{
  "num_hidden_layers": 13,
  "hidden_size": 576,
  "num_attention_heads": 6,
  "num_key_value_heads": 6,
  "head_dim": 96,
  "intermediate_size": 1536,
  "vocab_size": 8192,
  "hidden_act": "swiglu",
  "norm": "rmsnorm",
  "norm_place": "pre",
  "norm_eps": 1e-06,
  "positions": "rope",
  "rope_theta": 500000.0,
  "rope_fraction": 1.0,
  "qk_norm": false,
  "attn_scale": 0.102,
  "bias": "none",
  "tie_word_embeddings": false,
  "parallel_block": true,
  "init": "uniform",
  "init_std_qkv": 0.022,
  "init_std_o": 0.0273,
  "init_std_up": 0.0314,
  "init_std_down": 0.0314,
  "optimizer": "muon_hyperball",
  "learning_rate": 0.0137,
  "beta1": 0.95,
  "weight_decay": 0.0,
  "lr_head": 0.00634,
  "max_grad_norm": 1.0,
  "warmup_steps": 200,
  "schedule": "wsd",
  "decay_fraction": 1.0,
  "decay_shape": "linear",
  "final_lr_fraction": 0.0,
  "batch_tokens": 131072,
  "max_seq_len": 1024,
  "doc_mask": false,
  "train_tokens": 1145000000,
  "max_steps": 8736,
  "dataset": "wikipedia_en"
}
MLP neurons of a small language model. Each row is named by its layer, matrix (gate and up: input weights) and neuron, and shows model dimensions 304-399. Each number is 50 + 12 x the weight over its row's rms, rounded and kept within 0 to 99. A neuron's up and down rows have the sign that makes its largest values positive.
Before each neuron's rows, "fires on" lists the tokens most often at its 100 highest values on Wikipedia text that the model never trained on; "fires after" lists the tokens most often just before its 100 highest values on Wikipedia text that the model never trained on.

fires on: "s", "0", "3", "7", "6"
fires after: "0", "1", "2", "4", "9"
L2.gate411:57 19 52 48 53 65 43 65 49 48 35 48 38 26 68 66 66 49 60 45 35 48 39 76 48 41 40 53 64 52 62 44 33 61 52 53 36 32 44 61 37 52 45 53 49 55 56 33 70 44 56 71 61 46 38 54 43 31 63 72 27 61 37 30 27 70 56 45 48 41 45 53 51 61 47 59 65 53 72 43 54 32 23 50 50 73 47 52 58 38 43 51 65 37 37 38
L2.up411:58 30 43 52 44 56 39 57 59 50 31 41 66 32 51 69 69 39 57 46 64 48 52 44 64 45 48 56 32 64 72 53 33 63 46 43 55 75 61 61 36 57 65 65 31 36 63 57 46 35 58 56 41 51 51 33 40 28 35 47 19 69 34 28 71 71 58 63 40 57 51 68 80 39 40 47 56 38 51 52 46 38 47 62 63 42 43 69 28 37 35 52 65 57 70 38

fires on: " |", ";", " ", "1", "2"
fires after: " ", " |", "2", "6", ";", "5"
L4.gate997:38 55 56 52 56 63 45 42 54 56 61 54 43 37 32 52 49 28 63 42 47 47 54 53 59 48 39 35 45 50 21 64 52 37 51 41 47 69 79 40 70 37 56 76 23 39 65 46 41 40 65 43 60 47 35 46 50 45 42 51 41 40 42 63 49 66 57 43 42 30 51 40 48 48 41 49 69 29 61 79 65 18 48 49 68 68 48 54 53 82 60 48 52 58 65 66
L4.up997:23 45 41 40 54 33 31 60 60 23 43 63 59 49 42 41 49 65 61 56 66 57 52 51 32 51 66 43 48 48 77 46 57 38 50 66 61 55 41 53 45 46 57 55 69 55 52 77 29 65 43 53 58 44 53 24 55 54 81 51 62 52 41 63 54 57 51 44 46 65 38 53 37 47 53 61 46 53 56 40 43 45 55 65 51 32 55 67 26 45 59 47 52 48 44 47

fires on: "\n", " of"
fires after: "\n", "==", " ==", "==="
L4.gate1038:42 53 60 71 51 56 50 47 63 55 54 40 50 37 50 58 46 41 54 69 53 49 63 45 74 45 36 68 73 58 57 57 68 57 53 37 47 42 50 47 46 42 44 52 42 59 49 54 37 59 65 43 35 57 47 48 42 56 26 52 44 75 26 48 41 45 40 49 80 74 56 48 79 35 60 52 42 43 28 40 45 77 73 31 32 50 55 58 51 31 55 45 60 30 52 63
L4.up1038:53 56 79 54 43 53 38 65 57 23 64 45 45 42 44 68 56 48 54 42 16 46 70 51 52 53 44 47 40 59 52 55 59 69 47 59 70 41 38 27 54 40 45 53 49 54 50 42 39 63 63 61 65 44 74 52 59 49 59 50 47 39 23 43 47 36 44 32 44 67 38 53 64 19 49 51 40 65 48 58 38 52 71 47 42 58 44 24 41 49 70 44 74 46 61 64

fires on: " |", ";", " /", " -", "-"
fires after: "1", "2", "3", "0", "4", "5"
L2.gate1208:58 50 58 47 34 41 76 46 40 48 70 37 29 44 32 49 58 47 61 40 59 30 63 74 55 31 68 52 68 77 43 38 41 59 48 44 45 30 64 52 49 50 49 55 57 50 66 38 59 49 49 67 74 67 48 56 38 48 47 71 44 48 49 48 54 64 43 70 48 41 36 50 51 44 36 55 59 72 73 44 23 54 27 60 55 60 53 65 41 50 45 68 80 37 66 64
L2.up1208:73 54 63 59 65 52 65 36 35 59 56 57 63 45 45 38 35 47 27 54 41 32 59 58 43 56 31 58 53 47 60 10 53 46 29 61 54 48 39 46 54 53 26 72 45 47 61 56 51 48 49 62 57 34 52 51 23 49 52 47 38 55 44 49 67 42 21 67 42 44 49 35 44 46 62 46 55 48 47 67 46 66 63 38 39 26 45 52 65 66 34 29 70 62 51 46

fires on: "9", "2", "4", "8", "3", "1"
fires after: "9", "0", "1", "7", "2"
L6.gate1522:54 49 70 58 37 39 46 70 44 58 54 53 72 33 36 45 48 35 34 56 50 80 56 51 87 41 42 43 45 43 49 61 42 51 42 39 46 42 51 50 52 40 44 51 56 44 53 48 52 62 45 49 55 56 60 48 32 57 45 74 52 38 64 29 51 43 35 74 55 80 46 62 24 24 57 44 52 31 43 53 54 64 26 40 43 55 64 49 49 52 55 39 60 35 42 39
L6.up1522:51 45 55 59 26 46 51 51 53 14 52 55 57 55 56 42 30 41 48 53 40 68 11 65 80 51 45 53 43 51 55 75 39 46 62 49 62 58 41 62 39 48 56 62 61 64 42 47 78 52 45 56 34 58 62 45 39 47 28 46 31 63 60 44 52 66 46 53 53 36 50 52 37 32 48 49 82 50 34 23 49 67 32 57 36 62 27 35 47 30 74 43 41 68 48 43

fires on: "ing", "at", "ar", "ass", "g"
fires after: " N", " Q", "j", "ij", "N"
L2.gate682:39 46 44 37 60 59 28 84 34 42 58 55 64 48 53 55 75 39 51 60 42 38 56 62 30 52 53 52 76 61 54 55 49 51 44 38 23 46 54 47 54 39 42 22 58 41 17 64 45 47 32 38 63 40 54 58 38 60 35 52 51 64 26 31 67 47 44 59 63 36 37 57 61 55 50 43 60 45 41 44 54 42 60 37 60 44 56 49 44 50 23 46 56 40 67 44
L2.up682:38 24 34 56 53 52 55 54 28 51 42 52 31 35 39 54 35 52 37 55 34 54 28 49 65 63 63 32 57 62 40 46 56 80 38 68 45 57 65 45 53 48 48 40 57 60 47 55 57 60 63 44 30 45 37 50 22 53 43 52 48 47 23 39 61 61 46 54 61 64 36 53 49 63 24 45 67 46 58 47 79 58 58 47 53 49 30 60 53 65 64 58 75 58 45 52

fires on: " |", "-", "s", "ts"
fires after: "0", " Apps", "1", "2", "3", " two"
L2.gate1383:48 33 37 44 45 64 54 54 44 53 57 75 51 38 67 51 41 52 59 51 48 60 50 65 59 44 59 54 60 57 40 35 67 54 34 85 35 28 61 49 51 46 58 26 41 50 66 57 51 36 48 57 54 41 59 52 44 41 46 66 35 47 32 28 51 65 58 62 39 31 47 55 55 79 68 31 52 45 52 47 34 64 49 54 30 51 54 51 43 65 62 59 58 36 32 52
L2.up1383:72 49 55 50 64 55 55 56 42 56 42 44 50 61 25 29 41 46 51 55 39 65 58 38 58 47 64 47 43 73 39 36 56 46 56 42 42 63 68 59 49 77 39 65 43 58 48 43 35 59 61 49 59 62 50 49 60 50 65 53 52 60 44 28 64 53 43 71 50 47 48 48 54 55 57 38 54 41 58 48 46 57 28 47 57 37 43 46 60 60 46 52 43 43 46 50

fires on: "-", "\n"
fires after: "\n", " politician", " player", " footballer"
L4.gate734:51 40 31 76 23 51 62 69 64 43 48 47 23 38 39 61 41 50 62 31 32 45 40 30 45 57 54 59 63 31 76 44 66 51 35 36 49 33 48 51 52 42 37 72 64 52 63 64 58 55 39 50 41 32 61 36 31 67 61 59 38 53 48 71 52 47 55 39 51 56 23 33 43 24 57 29 41 51 57 49 54 34 53 45 42 54 69 61 53 57 56 49 41 32 54 63
L4.up734:49 54 39 44 62 60 34 56 61 36 64 38 24 54 48 53 73 49 62 48 71 66 53 61 54 51 47 41 46 46 47 48 66 51 50 42 68 43 61 48 47 33 48 46 63 58 61 57 38 58 43 58 41 62 79 47 57 60 60 77 49 24 44 53 46 37 51 61 54 44 65 47 53 38 37 61 26 53 53 35 28 52 77 35 57 50 42 55 45 44 54 45 60 44 50 50

fires on: "|", " |"
fires after: "\n", "."
L3.gate473:41 25 29 54 56 46 66 45 70 65 46 49 48 54 61 49 58 49 66 69 38 41 67 45 50 55 58 25 59 48 35 26 62 54 63 40 31 47 63 28 60 46 24 61 32 45 42 40 45 78 31 56 40 48 34 45 45 65 37 55 41 40 46 21 53 66 54 65 44 45 54 71 63 41 58 59 71 58 33 53 58 50 57 60 26 59 30 49 46 66 49 53 48 70 64 69
L3.up473:45 48 51 56 60 40 51 60 49 65 59 54 25 88 57 47 34 76 62 43 51 57 55 49 38 50 39 34 62 44 59 69 27 32 37 57 75 18 42 44 39 38 45 45 59 55 64 30 51 32 63 50 43 59 29 43 61 62 49 66 29 57 44 55 62 47 47 57 60 71 55 66 62 44 65 65 57 50 56 66 48 70 67 59 45 48 56 63 57 52 63 60 28 43 60 42

fires on: " |", "|"
fires after: "\n", ";", ");", " Team", ".", " Season"
L2.gate1443:57 29 63 45 52 48 54 55 59 45 69 51 41 87 39 47 75 53 50 69 34 65 64 55 58 44 50 28 53 43 55 68 48 62 61 54 43 54 51 38 46 55 45 72 34 38 64 52 34 27 22 34 51 42 26 68 74 63 45 59 49 51 61 34 72 61 59 35 36 42 44 47 58 49 58 53 48 54 58 50 35 73 58 51 43 56 61 44 59 51 68 55 48 56 60 43
L2.up1443:41 41 42 46 64 40 68 58 48 83 61 49 46 43 43 47 56 58 53 44 45 54 56 38 50 51 58 49 40 45 56 36 74 56 36 44 63 38 54 44 39 53 70 48 33 46 35 61 48 50 40 38 43 58 66 62 51 64 39 62 45 59 65 46 56 46 52 50 54 75 52 64 50 42 46 65 61 46 51 49 40 63 51 56 54 37 46 54 52 49 64 65 43 75 54 43

fires on: "9", "1", " ", "8", "0"
fires after: "1", " ", "born", "9", "0"
L3.gate1485:35 72 59 63 42 40 70 53 35 65 52 41 78 62 37 55 37 42 62 41 48 44 50 46 32 53 36 53 51 28 47 58 49 45 64 51 56 35 41 37 25 47 48 49 42 46 55 70 32 43 51 37 59 46 52 55 52 53 39 32 60 46 44 36 52 44 44 47 56 52 42 43 42 46 26 35 44 46 71 47 63 59 80 50 22 29 42 52 24 43 51 43 65 36 29 56
L3.up1485:59 52 62 46 35 71 36 59 48 68 48 44 32 68 41 49 28 61 33 55 54 34 52 47 50 52 51 40 49 50 42 63 54 34 54 61 58 43 34 52 44 61 40 32 44 51 68 46 59 40 52 48 56 33 54 45 63 37 77 45 60 65 48 65 57 28 54 49 53 64 65 63 50 19 68 51 25 67 63 56 52 74 51 28 75 58 57 53 15 35 46 43 54 51 87 57

fires on: " |", " ", "-", ";"
fires after: "5", "1", "2", " Apps", "7", "3"
L2.gate1501:45 71 37 57 43 39 62 40 45 66 22 56 54 52 42 27 27 64 62 40 58 61 65 67 61 32 26 70 63 39 26 60 41 28 42 41 60 43 40 55 44 27 75 59 44 52 55 30 48 51 54 45 64 22 63 59 20 31 57 48 44 55 58 46 49 41 56 37 57 65 51 52 47 56 57 55 45 69 62 75 63 48 51 56 38 31 58 68 57 60 65 77 36 40 66 53
L2.up1501:60 65 50 54 43 51 63 66 39 71 26 44 67 61 48 43 35 54 60 53 48 57 49 52 79 62 35 52 61 27 43 37 50 62 66 58 58 44 46 53 45 32 61 64 44 49 58 41 50 45 66 49 59 32 46 54 50 33 50 54 51 54 52 48 50 57 29 39 60 54 73 66 65 64 52 61 47 59 49 53 52 50 47 41 51 41 64 59 55 57 55 63 37 35 75 35

fires on: " |", ";", "-", " -", " /"
fires after: "5", "2", "6", "3", "1", "4"
L2.gate669:43 47 56 64 39 31 59 38 70 36 46 66 40 38 39 53 46 55 59 54 57 48 77 49 62 40 61 39 46 45 55 32 47 49 43 42 56 54 63 63 41 37 58 48 55 41 32 28 54 68 45 44 46 47 35 61 27 33 43 64 31 51 62 69 38 37 65 66 74 47 37 57 46 62 44 43 52 56 57 66 45 40 60 53 67 18 62 80 55 56 67 53 52 64 77 43
L2.up669:31 42 32 67 44 51 80 18 48 53 45 50 39 50 37 43 41 44 42 41 41 41 55 45 54 59 37 35 55 60 57 45 68 58 66 41 63 30 36 70 54 25 35 63 41 43 33 33 46 46 55 38 41 47 65 65 47 46 43 54 41 29 78 61 31 38 49 62 64 50 38 57 69 41 49 41 64 73 54 78 71 49 66 54 47 29 39 43 68 59 20 49 61 47 41 42

fires on: "\n", "The", " (", ")"
fires after: "\n", " ="
L4.gate1207:55 56 62 49 58 44 52 40 48 70 50 39 43 44 52 53 52 45 74 66 44 42 82 32 60 61 55 65 57 52 52 49 23 58 43 62 56 55 45 40 52 56 45 56 40 50 46 56 44 45 51 52 58 56 54 52 44 29 42 31 44 43 36 47 59 48 39 50 48 33 69 62 37 32 38 30 42 44 68 65 45 42 55 51 47 56 54 55 54 54 53 54 79 38 51 46
L4.up1207:57 43 51 53 73 55 32 51 48 38 49 34 40 66 43 64 54 51 72 45 59 60 41 46 60 49 49 51 60 60 52 49 21 55 53 43 34 47 41 36 61 48 59 35 37 44 72 13 45 48 74 53 67 57 56 35 44 39 51 66 58 23 36 34 52 37 64 38 41 52 35 48 41 25 49 42 50 20 49 62 63 71 56 50 57 80 36 47 44 35 42 53 69 46 42 57

fires on: " |", ";", ".", " /", "\n"
fires after: "4", "6", "0", "1", "5", "3"
L2.gate548:61 79 68 50 43 51 46 42 40 47 35 43 55 35 65 31 41 45 56 42 44 52 42 45 44 48 38 62 59 62 34 70 48 31 53 53 52 52 54 46 41 54 45 68 68 43 65 38 50 26 60 23 60 45 53 48 31 50 46 47 63 44 63 63 37 54 35 54 40 55 63 39 31 51 47 60 39 69 60 61 66 32 36 67 39 60 76 44 43 34 60 39 64 32 56 39
L2.up548:35 55 60 61 61 42 43 62 54 18 38 39 52 42 56 40 35 45 70 52 59 60 17 39 30 33 32 53 53 48 58 45 41 39 39 45 67 71 65 64 44 35 58 55 52 40 57 57 49 40 52 41 60 38 71 37 51 44 44 60 50 56 40 45 61 54 50 44 43 39 63 40 39 67 38 65 56 80 77 61 34 55 24 80 46 50 57 70 38 42 46 39 62 43 46 49

fires on: "2", "1", "0"
fires after: " ", "1", "2", "8"
L6.gate784:56 50 30 64 42 62 50 51 46 59 40 40 45 48 46 37 72 82 50 44 53 49 48 47 57 55 50 19 70 43 05 59 46 31 62 51 52 42 48 57 49 57 54 59 34 46 47 51 44 81 53 41 65 32 68 54 60 49 29 33 61 49 85 53 60 72 46 63 57 57 36 57 43 50 35 50 62 48 39 56 75 54 47 48 60 62 64 41 66 51 51 42 49 60 44 44
L6.up784:46 39 38 48 39 59 18 47 41 57 43 45 43 57 58 39 39 38 74 38 48 60 49 46 50 39 54 34 62 43 29 56 31 31 45 62 67 42 31 57 57 54 28 69 58 53 51 55 55 73 64 60 52 49 38 54 62 69 53 53 61 45 50 49 55 62 47 52 79 40 45 46 52 35 50 39 68 29 70 39 57 52 67 52 64 68 45 50 74 56 37 56 39 50 63 58

fires on: " |", "-", ";"
fires after: "6", "1", "2", "0", "5"
L2.gate726:41 61 66 50 33 78 44 48 42 76 55 58 30 34 42 62 57 58 41 42 43 60 46 51 35 34 44 48 55 60 53 51 66 58 34 52 37 17 58 52 48 49 64 54 59 45 42 30 60 47 58 57 58 47 65 41 54 37 70 46 68 49 57 46 48 44 43 45 54 35 38 55 65 46 36 48 52 63 68 48 48 42 41 53 45 59 33 40 58 86 69 49 64 36 63 78
L2.up726:37 51 72 39 46 55 51 47 33 66 41 76 24 62 50 54 35 47 27 64 53 53 53 53 47 66 43 49 42 64 47 50 85 45 61 54 55 34 60 52 78 23 47 47 37 45 56 42 52 33 36 57 52 32 56 43 34 50 56 67 69 43 64 40 58 55 49 66 50 43 40 67 65 48 42 44 46 56 62 47 31 56 54 64 47 42 67 46 49 52 47 34 66 30 49 37

fires on: " ", "1", "5", "8", "2"
fires after: " ", "1", "9", "8", " on", "born"
L6.gate1415:44 65 56 52 40 69 46 53 51 53 71 47 67 61 58 41 58 55 39 69 49 55 58 32 39 33 39 50 36 20 53 50 43 73 53 62 71 29 54 58 40 61 51 51 33 58 62 46 38 46 45 29 53 41 76 60 52 41 59 61 40 59 56 38 41 47 49 48 62 50 71 63 46 64 49 51 31 57 34 43 38 55 60 37 55 52 46 28 58 56 39 42 67 43 43 45
L6.up1415:44 61 46 61 47 47 24 47 49 41 53 40 43 34 39 54 45 33 47 64 63 73 61 53 23 53 55 43 31 48 57 62 56 60 33 66 51 37 41 40 64 47 41 36 23 40 79 40 44 47 54 43 48 43 48 32 58 68 55 53 27 59 60 44 53 69 54 42 58 62 56 56 49 54 53 54 38 46 42 19 71 59 53 56 56 70 51 37 35 35 30 48 53 45 49 47

fires on: "\n", ","
fires after: "\n", "==", " =="
L4.gate727:56 50 37 51 53 59 28 43 53 41 38 66 52 45 29 57 43 38 51 47 40 39 58 62 54 21 38 50 56 70 52 75 77 74 49 23 48 44 30 56 33 55 35 37 65 76 45 58 61 52 45 49 43 45 56 34 52 66 51 28 35 55 57 33 45 59 68 62 46 56 55 53 57 50 43 48 62 19 69 42 63 46 59 40 39 50 44 45 39 54 57 47 56 66 17 56
L4.up727:56 51 40 55 69 51 69 58 52 24 49 42 74 50 40 84 47 43 62 45 23 41 44 41 54 35 41 44 37 56 54 48 63 56 67 27 60 39 45 33 46 46 56 54 55 47 40 56 61 63 60 29 38 68 47 44 60 61 70 40 26 48 46 62 57 43 81 52 47 51 35 59 44 46 53 45 66 42 59 47 43 59 68 47 41 42 26 25 52 54 65 43 43 48 64 29

fires on: "at", "ing", "er", "ed", "red", "iet"
fires after: " N", " P", "P", " L", " Q"
L2.gate1055:47 65 26 41 62 58 40 72 37 68 48 32 50 38 57 45 51 52 33 68 40 49 52 71 66 66 66 72 41 46 32 36 71 41 47 46 52 48 72 44 35 47 45 45 60 39 36 55 59 30 31 47 37 64 59 70 33 71 48 55 71 55 45 63 37 34 48 63 55 60 59 19 84 29 14 47 45 72 50 37 65 38 53 50 52 50 61 45 55 76 69 46 43 51 65 58
L2.up1055:36 58 38 38 15 49 56 67 48 63 43 33 54 39 43 51 32 46 53 54 24 59 32 53 69 51 60 78 34 45 77 30 60 60 51 42 53 66 74 57 35 28 44 40 68 30 40 46 48 40 31 50 45 52 70 51 66 64 45 60 46 47 32 34 14 59 34 62 46 52 56 47 45 64 21 44 42 54 31 43 68 58 57 44 36 43 50 59 43 48 64 66 50 31 36 41

fires on: "\n"
fires after: "==", " ==", " ===", "==="
L2.gate51:49 47 52 45 54 39 47 73 49 37 48 50 64 55 24 61 44 53 48 65 38 41 72 45 51 33 43 40 57 49 25 59 46 62 58 36 76 36 69 40 47 41 36 49 28 52 56 53 54 41 43 57 56 13 43 41 69 70 48 61 56 58 61 48 34 54 36 44 65 63 38 56 59 41 72 68 44 55 49 63 72 56 33 63 47 59 58 31 45 58 32 43 41 47 39 68
L2.up51:45 35 42 49 36 48 53 63 57 42 65 61 40 59 37 57 48 32 47 53 53 57 65 53 42 46 51 60 55 45 28 48 69 66 56 48 67 47 57 48 37 54 46 66 38 58 51 45 72 67 56 74 50 48 69 50 72 57 44 66 62 30 43 43 59 31 75 46 63 48 35 69 59 16 54 50 57 52 53 66 44 55 47 74 51 35 37 36 76 43 43 43 45 34 62 49

fires on: "\n"
fires after: "\n", "===", " ===", " ==", "=="
L4.gate792:51 79 40 77 47 41 44 62 53 46 63 48 45 52 28 64 58 52 60 51 44 54 67 56 48 50 45 57 72 56 60 53 46 44 50 35 40 36 44 44 43 44 49 50 65 60 63 57 47 39 41 31 58 27 65 44 51 41 42 45 44 53 61 40 68 53 41 55 75 49 43 35 76 60 30 47 61 58 43 43 39 61 61 40 57 60 53 61 49 41 39 65 53 60 55 55
L4.up792:52 67 30 65 56 30 44 58 49 38 43 60 53 27 47 32 54 53 41 73 56 28 69 47 48 18 32 78 51 61 73 35 73 64 52 69 41 59 35 54 32 63 47 39 30 48 49 45 42 50 58 72 43 54 49 52 46 32 44 41 67 47 38 42 39 41 59 38 42 60 53 45 59 49 43 51 41 52 54 37 21 43 37 42 61 71 62 62 31 62 44 39 55 48 62 59

fires on: ")", "0", "9", "2", "8", "7"
fires after: "9", "–", "1", "0", "2", "8"
L4.gate971:50 79 58 71 58 51 51 46 66 45 41 52 60 62 61 63 37 52 65 21 48 58 59 45 55 43 54 46 72 47 28 74 51 53 60 62 50 53 35 46 52 73 56 33 48 55 42 43 40 64 32 32 35 54 60 55 35 41 41 51 45 40 40 54 45 43 62 59 51 58 55 56 39 52 49 56 36 49 64 60 59 62 37 29 43 57 54 57 35 55 35 29 45 49 58 32
L4.up971:53 56 55 46 53 35 42 50 41 43 39 44 57 60 47 68 53 54 67 49 49 52 51 70 49 38 45 50 63 42 48 55 52 67 59 36 42 52 57 43 35 37 60 29 66 53 61 50 21 56 37 53 64 46 50 24 34 64 40 58 31 62 45 43 66 52 40 36 52 53 50 32 67 36 46 54 60 44 31 13 61 78 41 48 57 70 29 54 43 40 49 53 57 63 64 42

fires on: "|", " |", "-"
fires after: "\n", "."
L3.gate1391:42 54 64 46 56 43 53 68 55 61 40 65 36 62 60 55 46 60 37 57 43 61 63 37 53 25 55 44 53 51 57 48 50 62 41 43 19 47 47 43 43 59 56 45 35 24 49 49 62 22 33 58 32 50 55 30 68 58 34 52 67 45 64 29 44 62 54 45 47 19 35 56 50 54 49 64 45 52 38 58 33 34 49 54 26 58 50 51 57 55 50 31 49 47 57 58
L3.up1391:35 48 61 65 38 60 39 51 36 40 61 48 50 49 75 68 53 45 59 83 46 61 72 48 45 48 43 63 45 26 47 58 48 53 55 52 52 40 56 44 36 40 65 43 44 48 67 51 46 52 64 60 30 63 37 51 47 30 51 67 46 57 61 66 43 59 62 47 44 34 56 36 56 48 58 62 50 25 51 37 28 52 23 65 28 37 58 61 50 56 71 44 37 45 50 41

fires on: "4", "7", ",", "8", "9", "6"
fires after: "0", "4", "7", "5", "1", "3"
L2.gate360:56 40 38 53 48 45 42 58 58 59 37 33 44 52 52 31 37 58 37 61 52 47 47 48 38 38 55 49 52 51 15 47 35 35 54 48 34 62 73 58 40 32 17 34 48 52 51 52 45 44 39 49 54 37 61 22 60 51 38 50 49 45 53 29 55 62 52 64 49 24 74 64 37 30 62 41 45 38 38 56 35 61 40 54 37 54 58 53 39 24 64 47 41 46 46 31
L2.up360:40 54 59 48 38 48 67 60 66 09 41 57 39 55 53 50 51 24 66 62 64 35 60 19 69 49 39 52 75 53 57 44 61 40 54 28 46 42 38 63 52 45 71 28 73 46 48 45 51 70 62 55 51 42 65 38 51 51 49 57 40 57 74 47 57 59 35 66 36 54 44 50 48 61 37 52 46 64 58 51 53 45 65 58 56 61 31 38 38 55 57 42 52 42 40 54

fires on: "-", " -", " to", "===", " –"
fires after: "1", "2", "4", "5", "3", "0"
L2.gate245:76 41 53 34 53 47 59 40 57 58 72 27 56 62 49 60 35 76 33 37 37 56 39 74 67 33 64 50 50 69 37 36 68 70 46 57 51 63 62 61 65 40 47 64 57 48 64 38 52 50 52 65 61 53 43 61 34 44 63 67 62 39 51 59 56 43 33 42 37 50 31 60 51 57 66 70 73 64 57 70 57 57 38 49 45 44 47 50 44 54 48 42 60 68 67 45
L2.up245:69 56 64 38 41 50 54 41 54 44 60 23 53 42 39 39 45 53 34 42 40 46 58 56 82 43 51 41 45 50 34 45 52 51 49 55 63 42 54 33 34 56 62 50 39 34 73 52 35 47 36 56 44 36 50 57 24 41 54 46 42 40 56 64 51 42 51 30 51 26 44 42 64 46 69 58 45 55 56 72 64 45 66 52 43 45 48 38 54 52 39 52 47 61 53 51

fires on: "-", "–", ":", " -", "x"
fires after: "1", "2", "4", "3", " two", "6"
L2.gate480:43 68 54 42 55 35 73 45 26 41 56 58 59 49 78 55 51 58 46 43 46 72 47 47 53 44 42 54 65 48 45 58 59 64 37 39 62 16 44 52 72 37 29 47 45 52 27 59 78 71 53 56 50 51 56 48 40 30 54 59 42 59 47 38 47 47 36 57 61 51 37 53 32 47 40 48 47 67 31 69 48 41 45 67 40 41 73 69 55 54 35 71 52 36 71 67
L2.up480:59 22 59 80 47 37 49 66 44 39 51 26 73 46 30 39 38 51 51 46 44 51 63 56 50 53 52 39 42 43 57 41 39 50 24 39 49 49 56 63 55 48 55 57 36 42 55 41 63 48 53 50 65 41 41 61 59 50 60 81 54 32 59 60 38 46 40 32 58 41 72 60 49 52 29 53 80 77 50 50 79 58 45 60 54 60 39 46 59 56 35 42 34 60 33 68

fires on: " |", " more", "ly", " series", " people", " for"
fires after: " |", " the", " a"
L4.gate1175:25 17 41 51 41 51 37 52 17 46 23 36 58 71 52 46 33 61 62 64 49 59 65 48 42 64 40 49 40 47 35 67 50 48 53 48 44 57 45 59 50 48 64 26 56 62 44 71 52 43 55 54 64 54 32 54 46 63 42 39 47 47 69 57 64 68 54 55 56 65 70 53 41 40 56 40 55 26 40 56 43 57 39 45 48 50 17 41 44 63 45 51 58 30 48 53
L4.up1175:38 52 33 45 73 50 39 32 70 44 70 54 51 49 50 48 53 49 62 67 48 47 50 51 57 49 54 34 31 44 61 44 50 45 52 61 48 66 38 53 29 45 62 56 31 72 48 58 52 35 54 62 69 84 42 58 71 42 40 53 42 52 62 35 49 36 59 64 27 35 51 53 67 42 55 56 35 47 59 60 46 76 62 49 55 44 56 50 66 36 24 52 38 38 50 55

fires on: "2", "3", "6", "5", "8", "-"
fires after: " ", " (", "\n", " |"
L6.gate1468:65 65 34 44 37 57 57 46 57 43 56 60 65 48 49 44 60 47 44 50 27 49 50 52 36 61 39 55 53 40 50 39 28 80 38 38 43 61 45 70 31 39 52 56 31 50 37 44 51 46 52 59 39 44 55 45 60 39 40 30 36 23 39 37 40 46 53 53 57 35 41 51 55 45 48 47 32 44 59 69 61 59 79 41 50 63 42 46 51 36 64 30 47 56 45 43
L6.up1468:50 70 53 56 65 45 51 79 60 28 49 41 52 44 51 51 67 35 54 60 59 61 55 32 43 64 67 70 35 44 51 56 54 70 43 60 62 49 53 53 47 54 39 64 42 28 43 51 71 53 44 48 35 32 60 46 74 37 61 33 34 59 75 40 57 42 45 44 55 61 28 49 57 33 56 44 36 57 39 40 65 40 50 61 56 60 60 53 45 44 68 43 53 62 47 73